config.yaml
vocab_size: 8192
positions: "rope"
rope_base: 500000.0
qk_norm: true
init_std_qkv: 0.039
optimizer: "adamw"
beta2: 0.99
warmup_steps: 304
final_lr_fraction: 0.0
MLP neurons of a small language model. Each row is named by its layer, matrix (gate and up: input weights) and neuron, and shows model dimensions 0-191. Each number is 500 + 50 x the weight over its row's rms, rounded and kept within 0 to 999. Numbers have three digits each. A neuron's up and down rows have the sign that makes its largest values positive.
After each neuron's rows, "fires after" lists the tokens most often just before its 100 highest values on Wikipedia text that the model never trained on.

L11.gate87:462592629522493486544481462402693491609497497471469491434506485489514508532518407481554446442564505533554480426525462572485460497535549512516551507422439443514400450503446455447563404504452547438486428518456498437479509467465542535511610507570538530485547470500485509514489516470555506599424499487524531405487495515507487414445489482469534468533527470529447534495549600419472532562516569498511489551351439560483522505519554353481496553467483423511482505500392492465481488561484509506456526478458436457496418383493522490504443513447539516452486540529398488553492531570568494480
L11.up87:522546455455496513467526445521341534445391523485524540575492511508551511602493511532430484570511448502517677516490504576481522587484499543476531519498450528577529489430527510606538620558528508505505567476423465516546424536642451505496525533445482507551511565519442503517547432526474439551509415484502467497485533534529524521504453410552414468464480568490558468548453434452548578458494519545532479496637449438459579487520485514561481438496533535516472557539571477446452420449441458460548509504550439573506446406514508553585455555546525524512563510508571495571500430441462509550
fires after: " ", " in", ",", "."

L10.gate219:476628419518467449482478572472569547480543461565476443460462548446433532465568490542503538533448606486506534456445476642464532575493492452499500405519477454457407513535470431497441498478519519508566410502550425449482513488535514539484493564615530544472555492557554454544492540419444449494523506464604403489451489509503568484484498514462472592476596419522474576463507466479541532543513545464486596512439561542471479515467480428485567494444453490490459595445397571446508553534475515448501531608555540469512550477464587510553576512462487555603496478521558473512531480515340484547
L10.up219:505516489505555528533503481595531460478516544484474497507490596410480505562485548450566415557498500453508478508590439486442488597492477547459602428407460539431447472464433395495525513552508535533475471501572497526585507516444527490533532487459505539486540502601480514610550466523522472629439461547499541463403605495452567489504422451485521492485471584495553503532577519441447567546499491481526568533552487579520550599531436574507513513492482482507409561418499523440502487472377494522439583465445535509598482417371478502524496552511494425527616516573528521528510476513504614545
fires after: "0", "1", "8", "3", "7", "2"

L2.gate116:495431538610497475515449525479585492528437444469459540452493487531426450553453486423448470401476467562485505496460572537478447546439429395488489590448586423476507564526597508502519467526547540403506516490514478506552515546510533396500462472544477541477497456511482528565484460659584481566425457499491576541552520502519532583447416497555540565492465550461532466514449498506533438489521440477465513445500533551576582401552465469561553453418527597548462458413483474593601417524535582535441468541545541584486471480547438529495464485507477525441511496484441498473496528409516553615
L2.up116:569556558542416504486337419562528534538541476524450494548520375544569520505437494499497524610482484492496544409490513576515452529528399494414502464431451552535600535578501569450478565462527513456504558411450469599572474499546448472463444529494493506526505454517536528449538536500556546564500423493453540429503569604571523520505423528510600538501532526590555465546519533566479422516521466513439464420451575467485560442451504565464507578532447446540480525448404553430482484420492508447492437581554491474492521512444458546533568472443523443443518485561448508582547456475506451506
fires after: "N", " N", " con", "ma"

L2.gate433:478513590514443481543449505569558510537540349425549559439492482574465464481519365472504552475606512529494515524513535494573505562504455462523527564476477495534501509452551509521504478608607550471483553435624430546496488554590542512427462552543504468527401502568554494496428464391520509475523496496496499516561457524565539580439358488482544446556461568545528485383435435494504589505526518514438520550482495540571452535491533500538461425487519507468525496474402499457486477481568535387549569478507497452523494519474386511438428528514567527542498535600419547554511533472510473463
L2.up433:573461526381472497515530498491474517371492529521447476477457506517475451523472465465375505540579512467465507519446491507451478478515510439480513518473411424435488491555502484497508570540468465570487494531502505349457489450450589529454472552421547431495485504493509503476458631444458401543437594474426575527519535549421525491534488508539553536599511517504485518507510570478522412633511585464549441447413508527484589472406456571525542568472572501413483554412564543506495562531590446404460523494485521470522454407466472480456531463476563594537514444455536481443460498563501449547
fires after: " re", " Re", "s", " con"

L9.gate239:511524485588483475477419474437611481550474494460496556420477534480539563472593442494557515507441542604580416534539466477474484473498539482547452467507588503530424474467474500523460512463454577437456411595517512474486524446506617387534529479628501471466492481455532468516515509472546562483517537477476546498504517434432555436455572577514491601524550472603525563521631568386532496470491542530507500500441455603484513525485492508525478470487476429558524480426449451514470483467588470501470488543521564456449373468513530500570444580568540547513398577530428522490462510474596441446
L9.up239:483536487515561440493455427437550453523564469439513572437601548582509518547554478499538481521556474452479447521576544548575447412566493478494540440413455503449586548484507508531619497439575505535500538483502543496432477526435547512531494545561575555412480459482451540491468430446543477489481480497510565544529484489465468453550466467465485540481460402508396468463585563487496413500483465632469511478443499577502463480551485543511583418398544484518448492401462482534528604568508489498536506431543506494527454539559473474544386526504487503440424455423544624369542533544499464412
fires after: " ", "-", " dis"

L2.gate270:519541466395465440440531546507533515541568433524498522496453551451548558526633556532540531432567477499524443561471478538521469504523443533496556515554600534396425600509525586492462564401486470446583505536569444424495435452450530454520562566555518459520554427573496412555454477478501530586556506503475519413450513450514572523564488475524572513561548416490506499432482498540553440465480451489517489563406420514491483472518580488432522511586485500441441517540475552516442487441483405537375514496426506526530463571478536517497579523555582415552598530500465489572485497485514395506
L2.up270:432441576460496463452327606502526569462524551438545600531544570471485449514512510514476439488472492510465560501504471485540492446434577510487498655526536512534409488597517486552549581484485440485599522529510442448482490597462551615477463571469511529542531491553616434553545475486443527566567439536436491482438536468493611411521440543527483550509435471525552443565583505515541469551435634439520488563506447519504570525500448503445515425468455557576462513486548499459583527546462496517524475530490515486502547487581415541486458530488442459565458521515523459483506509535445533457
fires after: " f", "f", " F", "bo", "st"

L11.gate245:565515434607450487441501472516543483493499389574606450418482532390528491466430461483475487461496527450515453402494539540490501549354530465566413428507491507544457334489463508431502558414568476443496487518411443546481469466543459541483492442443475560517518600560537492540459533514495523596502508531495509524482445469424553504480497503510527494556486513412501532391478547490524497515548453383545547433489548516481507412527570529498543462471623512509523490424557434502502484416505517562530554527472446506444398557538552510472413484511514486463536519501502466479575645474540512541
L11.up245:529504442369508433563520500462489554526502440541438450522553498506557602533554505506538465464563490543519511482489487501541521516402536512471458549529604497598546429461448495559453555458489527453451550528478491609484409491490451482490507543537561528497486528495538655503451569493483456528481394521471496503540482543489539442558488435452478529549488516535485489445501482561510459535496475417626423543488435525413540465559491496492539504521463583463626461497551473447541462380464558610451482546604491537498433391438545508570552507547491506466552433420447496515440610450550535423
fires after: ":", ".", " ", "0", ","

L6.gate105:478544484476360490603489545463534514504553497512505440453547366404496508523482538542452534488574398588552495454501546513457511543498499419536514492532478506526522473496435419508468604435457481495462516509547464500581546504497468564476503537519462573493562398499445410483510552632515526510437380416502495446523430465544437465551461566531522509536452417486524545428473526440476528526482463527504555491425513555493498418556517438545569519348488505487517570501475459434595481519401353471434475509502473508468565457479590474534456493539489452499503502374511473556463494483518441485
L6.up105:383497476462514460501432508461583469548511431485455509490545439493467585438435584540478553478417499531508386500570476513515407550469458520561449487388505531432535452524519432487529489569467524539433493566485458538572564527507538388559557579500474465454510487555484514578515503527473491473496508480482580473492486482512475481593528496475585395599459519508534498542612501460558534582456490512518448531456500515553469522453533575511530509444490397426535422491506471563510576431521480444401534473522512537640443505528576397444509512585526512501432369518483423542503511395509477482
fires after: ",", ".", " that"

L10.gate176:484593484432515416530508472423553537527463503498481551493450531499521498503444510520520476483500524467552477385439465574497513450428451506465627455387520543521476504464448490486466523425501506424478464561447447480478491494605535507625571428485488477511526536458445461470469488509602456528487448512533408440445494503508517486438539485376538570523488479439377564404517542553543517527426574452533517525410462522442499523468504382560517460584511481433549580502385521461492506423452481436501486436471486458490398400510482500538478588501418507551509510486539489531653468521552456476
L10.up176:455482495518510497515457457594529472436443483570466465461500523559491540532568416463461606492510472447495526574488527454513491549455378471442480506497520600480521557525492433498467506442517523446505575522483422401472565510526466595492606493474493510536511551478518532581434474429399597489568615548489489499530472530469502495540566472590601513485541506500466539398513517522505511436448554514456533504463543404469426503489441470572467541508433484550528563421549510492511451469575454446441489501473439461383521497450432514406472521418496617431634553486509409492547428492453443445
fires after: " ", " co", ","

L8.gate120:547569505433424472623535550511548593556460509594556555411536476529427446435515463556489513557621415506484501494433524520569527527443597488533486508455516526518449457567478465527476537512467420478432513561567397566555481484534535552563512475493390451421455511479516461542503527526501469484538453527520550464606528522540524449548554478380411551555463461462458523386508490497450536597553522530522510517518458485466525516508432414412464479486441522543464555479411534475500442442404505480404493541494509525557506529544469510494575532512515569599547606523530528559596420503482532482
L8.up120:527559516520544552482494602475509510500503497545515467520518408446486559502490548539475516534513515518461415604562529587557416558535572460427412463467620520417495521528516545462553555519525525570458548527537464582494453524492474585481383468575412564559524568456489479469380508453558456518539570546438489499477580540467513500416485415487544503514494451489509596539562563445447455427494486448508550484458464577438465511509454496490528519464573488503559396622530509559471520522415561497422567556534588557552515504446533473545539635415509528535503488523544498555526553592525486504
fires after: "4", "3", "5", "6", "7", "0"

L3.gate483:591528433445534480438528576496518559500560455461486480401487478515475498549422553510506468489518508479473538463506495480544436464536526479452480538530539488514494532464526432438390540543457488471525485565513416396522561383453512482535437440416460523359421458519446438531615552502460505546477569542514462449495493566437533594475512554543406490500605548596442673455591505484549570449540397540471467525487479504444514497523530541423402569494467569476519524567442494403557512464565444527477519535510531443453485510423544456432473481466556592491448488520522521485530536499502465480
L3.up483:533483476528495456558506477502437534440493441500376479533565413431504493557519504550487502534522519544489588451495463498591418525578502450535453485485465531491555581495500442502516476540383512504526415509503503434481475492539512424546497546477441526437427403574401419484527547598456631540441528549538444545485493594556566511489470598497459513479602484573476607501558567542545512436578449538431410475546512464530526465489489461471421451476502560434435451523433426456572527393519586491550521512570567451458501493416453494548504550525547514448488449507543443539525469476523491602
fires after: "\n", " ", " \"", " (", ".", "-"

L3.gate205:583507474544473433535486483497570538546540521505454499359487579538452448508568519386468414463543542466468528486445456588509569592513491444478461579510451562479481507455526547519485512549533508556479521456494415533495602507478501530513445461522522491582568535409584458554572509470520492478428566496446501444466522465478498563471481541444442429543556441504541531433484448586412430504558516499513483478490474522531461581493419491547534456395476540500518515486517468465416488528482440432450519596472547430494547598595592436489487605577474555468495646545512463525440540522582469414
L3.up205:495448537476508406516496490473545546533514552439501586517480533669520511535412492496513470381494532433521563469483600523479476504431466437513414538552367492360497443531508515518502580630450566502477476465550528437455444535509488494483461556512517613378486522477546550486482475515575479547393560517495407474545484528460555462573427454467485509494487532514448604539548498443457539480473477503435473515499459437590566479502464608506475511362468426467464564486559521395531464505480540408529499456538510454462512489524467485439522491499509519431503532523436510581504439475486514510
fires after: "1", "9", "0", "7", "8"

L10.gate53:491527459521417600401543497471554525601559481517388555463479522512510582526546531533523530541410519454507536549454560545475504461608484552542434540480477488507517443477563553555397483465430522473517496501524453390513527396521599550451463500451499456573438535545453489481507426397530548584640557479576545549475469501496463550544549617528488567520532502510461489452568507470469535509520558439480545493476510594475491496430489360446519487502523421493444544476532556501555399475500450559524480532465496520530560526433417523507610444465446492519439490568568479508457544528551426471
L10.up53:518612591489510492528425492489426388566475497557468497538434533452513501459526468504541478571485478504482456511593538545443541438568418537569505436404433602467516508524458554516477601524387497485495414422502509392497454526452498476350583404511559491532452467507575467531515440520439517528489469535500560464492403473544557486575401441458561472477521489438446506530540547477528531509476530512493506473602455463457586501548500439517549467470552422424556417494510588534459559463451447533464447486520487515438509480484498486525583540529527471578483478482529506529506464474613545631
fires after: " ", "9", " Set", "-", "1", "0"

L10.gate194:427533505502502390494493485483565414558595460497602445557490423459497456535508465629480474511550538554558429497514475471472440526521446536421543453508513547455439556428430474442454488481467549460481436576522464477477503487493598514603524468627564434475498444480472491535452579491614478477498499534460532508437484491485614442438526548446540594542528517545474464563581524477572485540563486468524551563367514504527545461447480471454525451473427454455491530482435481571528508474610453435409527397476503476442434437511485598510444500541522478548455498521461488609484495459570528519
L10.up194:490467468491499440524522518464583471577515450499489513562504437477460464562579441567608475547490523471544431587563406459557531412442481481445591555511397530561507557560468513425471520490503475421502494533550476425454548544479492468587452518539506517523473469478452474534479443416618506467597510556520596501517464458536541504500526528536512634553524471464445508535532460552523476480607462537564469583444484509441416386591522419525503487518489475426491548522449449529569516396514527500556449470470448513459417582546500573460544522627562568430424539540502484490457478468526544472
fires after: "\n", " ", "-", "."

L6.gate328:497476513527488440533430562509593480581556468523524460462516468455460528521502567505538377574444472512424402409497520540524472516472507506579463488488415569417542473517423490555424557446343490451467517565524435413517512511529500502454482507525445532486521367539490371499522579542541528464471486443508511423502417530546469473458507508459550513569482404431540556453554566489519509631448516496512488556382510535565562474507494422542487467409474497512491499470519420459514505484486454568413474495503499544423500492498610472529512517582526582464445522420464509504495506478488357503
L6.up328:457477456484444529497465563564519528489509537497448455489535429514498455597568542539465476472545425528503467457668369455447408483468447492496393475491477573490536477524501529529460548415491454535433514469523467523556636540451546478520534466493456590426542415530440440488584522543482580530461475457524494441522422529571452429549504544504476479484426459504561583559480549429550582522359560546486567523513530542523535447518517485482483480446409404517535505404486550494491486492498404504452406545580444450482465519445524434486494425574463507515502500442401468546531433518495475503
fires after: "\n", ",", ".", "s"

L2.gate268:469543567455524395537490417469591487468545524521470540407548481586596530550573466525507435391569469515523573509482543511585567416564495517545531541480484498527468550537539526520510467544561540481512545498549429486541511549504489439544457450485469457530454414578475613481555479377537535540581596537472483518611470463493550468434458514506487491600565501492444467483563516591469583482442484511499498498472542543551514442533548551478457485614400534461509519467440647470523455574504493457463500435474478483518475608480428525500465547579462485500458505553450462615467441445549462476
L2.up268:429476481547484484475560452467492498450444450609474532461543518471548581406544570553499569551503491479606496468485498476502538472460558525435470491548517518496440534572452435491514448544490502487569514555509479604549517506428408512518481496588453495472487551503558466483452504462530550518443466579585377584509457499564497504512637478447609550528559572459524587476559472531553567453521543516513502524377542520461424422574501619526537452443451493453470410561488515456467463547529476497484488460570489439565420491390466453551520490461580539437480480549476483467470502425599410549
fires after: " re", " Re", " con", " de", " De"

L6.gate443:406434476491513424580566558536492473526510389498501490505524401486515485543496514541472480555498498566473471503459492591512433531450512449493437457492539538504430528561451521565406538479425410421459519562509462447608523494547519467524476494444417634404477493517518564552512456571585517583506479508488546497472474499467618547415520562480472559504519506441499515489580388550557552498510436520448482523428481540555527384491474416555447444446399492444421591513509493490498462479482511460451510469484473484527428489425560541570391487513663551508534486438532532497505464435501493531
L6.up443:397433411492508446504591501539383496467552490437594466690549500481500490514563513536409530613420494515447550517507487501539506567470467513506404511501440588533474499545479601634453530478493419492503495473487565433508431619547477502563517503422476519515432529468435551499469473501581535545541540516514465512522517450550583612435548499586522646473493561488510525523593450553507527483523428548431491510518514475553548464543513455484475457502469482491466547525459482523446541468530523493532582457575478443468465515497484514491491473622555518478461447519558493509470484470443602514
fires after: "\n", ".", " made", "in"

L11.gate110:514549522466486371353469504456559490528538461515504461456595519479564604515455420493435569532419516551498425498429467504477519507493464500508499500460470562451458513470524544471534503516511463514473446575520448545545556424540489504503579463546500437448584465458547501532535528474428556538525452512458502606475477437457552493529467521499473468638601499546486515359484480489513393558491456474443494514511444629484577548452583493530484460491525472456545572412456462450484487421591534520514408558513414459462445435411507510487399571469458517473441490497423483524393552478478498458
L11.up110:571478523481459478539456471506479483533510387517531489498583485489434480526409496472539521543458464537538556517558454511496509516515429609452521471461577602487438486491557411477369545572545534485468468556479502447507423459524489586525522504514533586565473465526490492602502518500478430452432539515470391476400525531531564482528534511410566521495577534468567548440541386554451455445507518514447464517538456565368543524521529470583473480565565424504455419488424548499473475464393486515596461413477502386475366461497489530510447511480481485500532407491550447547587466540479495507
fires after: " ", " \"", "-", "–", " [", "\n"

L6.gate290:550463503463440410462626459507526574434488508438516452425484506531583396625641485476473503502572526521565607516488428516366512445538544492581494445487510529492396489494438577476440430540515511473520521454479404387519618391527492518527521459509569614547574458525594549411550520497444482520560528521545457443518551490453545518510433501576431487490544503442492519488476456556516457466531515521491594499482540474526507464441537483522533467474489477488593492400496431343510484537519503497545560509486444488475547519468439480498519537492482518495500525458494434556472471555473508488
L6.up290:422489463506514509594463489472504543446569439502542439423544571438530543441538474479386447452568353536455523448451482479589460495508515494511424546409410505578521510459505458474508514585459579426487563586504548498529439430506445445611523533409509500494498455535490549519470511572507422545380462485456575418469431440496511423495511467543428523615390559534487524492542445438468503500494537499542466539546562547498450510543556492499516453510462508538481586573442545535497474466435419478399509539523512589466473467577518487489545424460467534503631480452497544519534514517509500569
fires after: "1", "0", "2", "8", "4"

L4.gate405:499564557455486476394533610482517430495516503534517454406500411560543532560500459594420525559605535428511485451575458545483417502496366575613534614459547464522538483511412498479427545572459591472501578499498419501466443391482490582513454419514430508499472523508561540472491602476520510574426567549441542488474464472498468595438447473536372480544554530536468528457468476458525417432496449437469548515495515517490508441448453469459551547508504464530488549500421476452526545527474432565472512525497522564565428514553539487550541482514480537603503561465536534488557479494499468543
L4.up405:505570542499478508440590525560515458513442452494551470491445484530497336420540486482563565528517447495446472417462495496471510547492457535441506427488461566596442412567532520519499406472527554513558561438468428491481481520527492524539555469513441451475496449506462556464503527432528428472605451566508537596502459529466452414540544486503434500551517578470498525496576556400414501590449471589488468480502431495528503574579438556515523419523486455551544551468633481536532553512502575515493497514494493585479511456525517496490540578504434459381501335517482481399402500507494496536
fires after: "e", " E", " the", " Fe", "cy", "te"

L10.gate169:607502503572452514457503469520590533609486467511473453440441453572442413508585517478405448532497504440450474464481457521370435467531551443527596475548546502484472548481546573472497593532555541475448574506546414522472484452535490572473438463562439480453599567510508483469470480491500512435560514518493503488569455462411493528392481501478480469556472469474525461532448487435522575524498495615432498494457412526456541505564459502545568569361519481469451565439526394484506492595587459546455472495429523598433513519512550474502468538407478478472439486441571483430569478507439462492
L10.up169:525610467447583535545408449481513469534466483565544473435465470486475465557434551498452486513445487515523401492478547484507504551531486463502463414488468476452510499536527423501435525432394496437448478604482470543521504526470497468415529484551484444477481477518466466431450589390501552418564513411568429520473508460436446525538526497449508541505526479434537555534509461512497467412531415465554484534535412550476619627449461510433559377499553488519572505501526500497541618551432509532432537527513613483419469518549491466468405499409523558554518480466552483529501464638416511469
fires after: "0", "2", "3", "4", "8", "1"

L6.gate65:510512515521509447483514429554523522545594491483467533460496526516587457556452488492536469495483498607569553421536530585443465409490461466498524496460489503468561465447434550460569489423419579460506604516540499483498536449547535524460452436478557483590484382539474443460439507421485488606415516498461570502482456507518566451516511482504465485444447502376503542439511438421549507507474537494593446447350538433558488459618522516478554447571570502494512528424495467530530469501573525485488508402456467401461492411497461565523486449464424519571366507530540514518510499554537400451
L6.up65:483511533459534429538479425493515554486481512540494471483524445483499634387487414485561487388524487529507431495424430528562426529554503477501489506521473510496493492472544472494462418506478488492623558461501447457448492431454419557591480513527529454441414521518406540521469624433463410480459605423489507553589448496527554467506521547509545482548514486575493485501553479606549431488504413519538486611426383520511502507518500425489466571504511370535502488435422402482417526496564494445453445472536432485494503508403488513475552487546571515437506529569468467571526424498478478575
fires after: " ", " re", " un", " de", " was", " Term"

L2.gate330:497601476491487524602561410531511599516560449479538515410508532565483449572407479435485475426546411507535535415489502563461495434565465454498544349464482521452452529525464472504484520520503519497536511441478461484474487481453514538536467499543496533513568510571425484537526517532510452584420441435489434579454496537449495577550584513517453548502470486471526570459467466566498510418503403592528512566383520447500570604490496470509475567414488515492454524464455486632377500473434565478562525525441460576583502529563545570532501433460525507460455520487510603434518450449475506427
L2.up330:513549576474426441457470527604485545518536413553589505437474546559444489539511428521572480472545508525463510449405429456545451432536498408455455457501494474474421494591387541440489512506476588429483536386428493512526478532585559534587441434459486584414526413527501439438504510583481479484564477514412460466509430531532544560511551480497414483489514513529480462527529604440451533432494565484570544487500549503560490583509604572476497460462474488534538507528546469472476475473423459385491463510492544442416510416468443510526465499582474472558469574580525509553454509572473577453
fires after: " the", " as", " ", " is", "th", " As"

L6.gate441:565524468435369501449542518526501544579470565557476441419437546473450516555587459490535540361474429579507462548498443506411440529464502496459451438522468578490554549512510606477456524507490556518486503559495488478492521452505502489517472493532532507547642412419501544509521497570496516511460551472455456485394553550513540465624442487504472516557481464516508483428513502523577485430534535600476451511471476485467448539545497486505536470445542575467484583504447425451518424473489355523498454494428488429431492478467424507570371514492513552469457572459480564577361494444517476488
L6.up441:506463458373494533623503408454445387527534551472453504547493504558497400439555492461568547438521414494575521511439512516521532527499456492555593523620436487487455505470462507567453490472539538468443466441490513424490497471456502547468527552480533545506448489475573581586511579478551485531474464559546393450503473428577445436431449507427453575540544586494485447516406540551473439502537496496440490516511530471644497389524596468509485495496508543522534456539435505467542543479461489527522538506496537501445544497542558534533412452471560445532553520465573516472489630605490552413
fires after: "0", "9", ".", ",", ":", "'"

L11.gate374:626535467463430478473524560437532597497491475458482510370524482547595546421564505506596507421546556502435478447533561457400547483476515550544496490547525503513529422541462459427446556531511499511519490577442422512489540486471454506514615393425482518500608506506536504469515516474432442598339545524534473464481513559375577484498415509404578428546462475500404469495550492499497505510529494403536462526500489448435451468515509505464545428541504548436513451490514544465488574549445484434495542469433554540550487413552454446460569507479495497495564490492476440512571495490556411500
L11.up374:475441417438439519393650390556555492501441514550467456485482583503469532461542573446478520574495502458472542481579510545392447460485453508540469478576572515602513498508572559444467474544520556414564497593527377437497435484599476493459472483417382482549554532482441433505582526531463494534492478512459522494457571552476641499496440479528496507448519503470519543446509534609461481520521452446430534440524492460462461503497465513517465420470478483587561510454529432623497492506522477495522614450483580437499411446480526529525536520506438465455471515568497476473505491526423500517
fires after: " ", "0"

L8.gate37:467610503494417416538479528498567540515579574496459485447516446491518505534503451509526509462591569509497395472522520531512441490509521474552523534515529582548499572542445432483445555465529462439560478474500442501598577527452409486534567482420511543525425492489570530470445484460554497527466559518523510480519505508472545472484514527475479534521411473506479450373488524557547579497466533517448508516382433555497515608586574441542460490521487426456511473446561539463456360398390489426500533558504567456479490430608489557618461481448452504450510635445495481557529437556455490539
L8.up37:480527533496518466451504488527496491440450430511541488582439477460485510448517482510485532497542600391424388489429512499510481415428508520497519595485509494411484547479475549531433526533504550467578512540501429473513522534547468453516450380512468522559448484497500434504511490416516461526450482531421506434527498494568587600504514548453500608436520404499425495479548535487506471554455615467474605421487509575595427479440500542478569446546528480473466543476459451526449525483582431541589560509474458472586515609478480494486520447449502378536569617477510402386517519528441516564
fires after: " ", " co", " Co", " ("

L10.gate216:492518575456477496494514487533493527496535518528538421472478492436585544490516460496485556496532479587508541608458476486561453501448452480584555452514480510496555437613495478450499488457508452376473474467586487572531560502451578517393447562481495497535468526559567589504478573503441488532577458535640556541483465487499453553529542568587569486546490476462481477490385389460454514498557484447480461458524459502565418545547549444462570473528505545572545490416504498475527444516549449432515545503436503451424423578534476558573502391465433463460466596545455522544427602483502511380
L10.up216:577441476460446472478475449486514506530544414438413403430485464568494443414542432472525496560506508592466495468548523443585453578590506448546510514542448525502428574629512560509561454449548560511446518431478486479522598512393469383408470446553534527517467589543577509451456454519528418415446426440494482435571503474507487566475567523592475529526541482445453472413481603488448455486614478476490434435445536398484559431409466520480520501514523544523444459539482412480438499522558489481521493536492538428540557503466507489498482488490518436525478510546540510486457533541459483401
fires after: "9", "0", " ", "–"

L2.gate56:537522470508464499430456346501519508558611519543395493467573430515619511482518458535482481455555492428471481539510454504527569424537390528601511515509542545437468624608473547487423524507563482440452517547482405607509505437534502510530463501475435392522495556449539570517516569458506538486491574538517552468418505454459436470446571530495520484500536567528393497567472501552549509458498475498557477526438529449457587421521547471445458449435529544492533518441446537546430515556471510538398482529492552468508473553470515544531461551459466511549482640581494459476555427518502456443
L2.up56:498506592473489440447581544467522462517442476436540448462468459493483443516516481473564461471479423552509431544462543502528514427439494535561554638569532450465489506588459529495506487468485541481466563534439525505480483462453464593414526521486526516549517503524481551567596494397555428627472446467549474491484520456532581412524399473568530522501547485530632566457594502443578608493595415458514479553491473541529518566472478537568437463504506474509466463505496534389464442469497444438543436506495498511502463427546450586573517491495549458510456445476537476497372616465596480510
fires after: " f", " re", "f", " F", "ho", " de"

L2.gate72:528575461511508516403586492556548495509399470542519426487493558540581486489469451579578500540447497529493414502534449521506483555461493442401519379474541499459444520469468510451499569457368448502570473596560463533505587505492535472530511468550408502493490463518533352497497501453504459551473539555547576546446549524496512444525492447413519506513459441537515493485504485469563446469537496458555567558477468565497572407369519516549540439421535498484500484482456461377578497478407527506425528645415467504564510436455521486555416563533474490593538533513541443545496529549477496500
L2.up72:476574437471593412343527560538498516458426527566479508530444492480501492526451387465548477556569520478516538474516542429408504556508475558480415475484575501467559491571500544496531495531441570468462470476560477479559557551544476517587493441526470492510403467556575587529533446444564488543471568491479503508484467575416603536569516442459514536558457508566484491433558497526509481470564452573550454513426568448405476479550539602393442489541568430509593450508545492509403436501505589569487561486501509472499484481503441507590475425504483548574471541572536533477451596461532480538
fires after: ".", ",", "tro", " ", "\n", " pro"

L9.gate412:626531423488342490525486481471550496509581560522524479453411498540454545455456535567461419431433442439517538504490500584548449510467493384543547488585535549554568505450391501475506506407541506502483555456491497604478481562462424536474619445493485486575456472526558515505435479521581524517441535511428509525526562427480527477458493448457459437504525487495413474427507420491436500492503438494559482504468461583450453475539469472614510370362527560461516594520440468446540461454467516491505538488581510597473531519453542491535531501503516535583552520447508559541470537487563523485
L9.up412:484470444514499430470424502484566593478538522624556521461517497510562463479432449508468533406512421536486431448496485464561526434433520467481526518531477521528472497478459517565502601511438568487459562596491497549470569483447389548565446476467423542498397503500536560469448552394535481526469559557515537552497493523386380355578476479553495585461550543482515507502587407512475411575440513530570443483502444542559586462436506509523557500407542531497549590503504487569431491530473472435498471497558586496539559541435452414509429486452510485486526524446462443554560487505492489503
fires after: ":", ",", "0", "3"

L4.gate3:548563552485467483411575481417514425471467511567521484446423530497496483531530472546452512507437512492643415465511561567425532462564432556562455515600531504512442508447507476440549569437472522482554512432576455560523498455498540628441467544508476564533507531566481540548448587492504516523532442510479461584480504394517458550449476572488439490576460541552598542506456410419607394447512469518533613520440540502499547538499462513453509599467494407556574495523495507468572427463438477502478519528442534502497411442450541551546443513578491525484526589505593479499486542485464509440
L4.up3:485526492484462548546494453527481479433458453481433490537543523492613491534502527519559438553557559434509460498502431533439551540465420522543429517536586414491477487581594490436583501384479489465510452555461483506553455528541535557533464541537546497547562399493490475452425530449484546535458493595490426363434484507494573545425501428415457468457474461509492468453454536442509433573472457514507518480534483472444570515488545486440490436419445521531576543446504464447583567520579605520463552439429502561598501467452560488531510431476487451457484576534449492374538514456435369470
fires after: " the", "ph", "the", "ute", "e", " my"

L9.gate356:557649492425384509426491520497517511523474489503571394479482469570568509493487534548459517460413488520527546494464508630407522488506526475604508482493465438590499597407504430582471505498463584447430459459589442530609543423578437538516464524492490513432567521504511547531364505491523480490455529517479491519478499503491612485499551529479415502551415513430512494521459486502519468584465474519532506539524455524539391522472462458517436500403451507457416535494524490476576436569492408471478512537519421553590501508538441552536489450492533559558520547468508539480609582535440507505
L9.up356:520592507493468520426548549501505461523502561486443474517541393588530468502449595465522443494477482544490489556594488501549560467512396540513470426489458577607457508437561599530377469484505446516486465459562575504514414430463450479526458532430484515498479457506501486487376507461526498460492519595500359470582456498490432551497539484565500531596489514385508555502401562484507481473510447542540478516453491486475470491486543454482541500526470465444449520534397543446559527461478494419488473609485437431502514378505474509606473502484480514598479550418457516451598544486434522594
fires after: "1", "9", " and", " ", "0"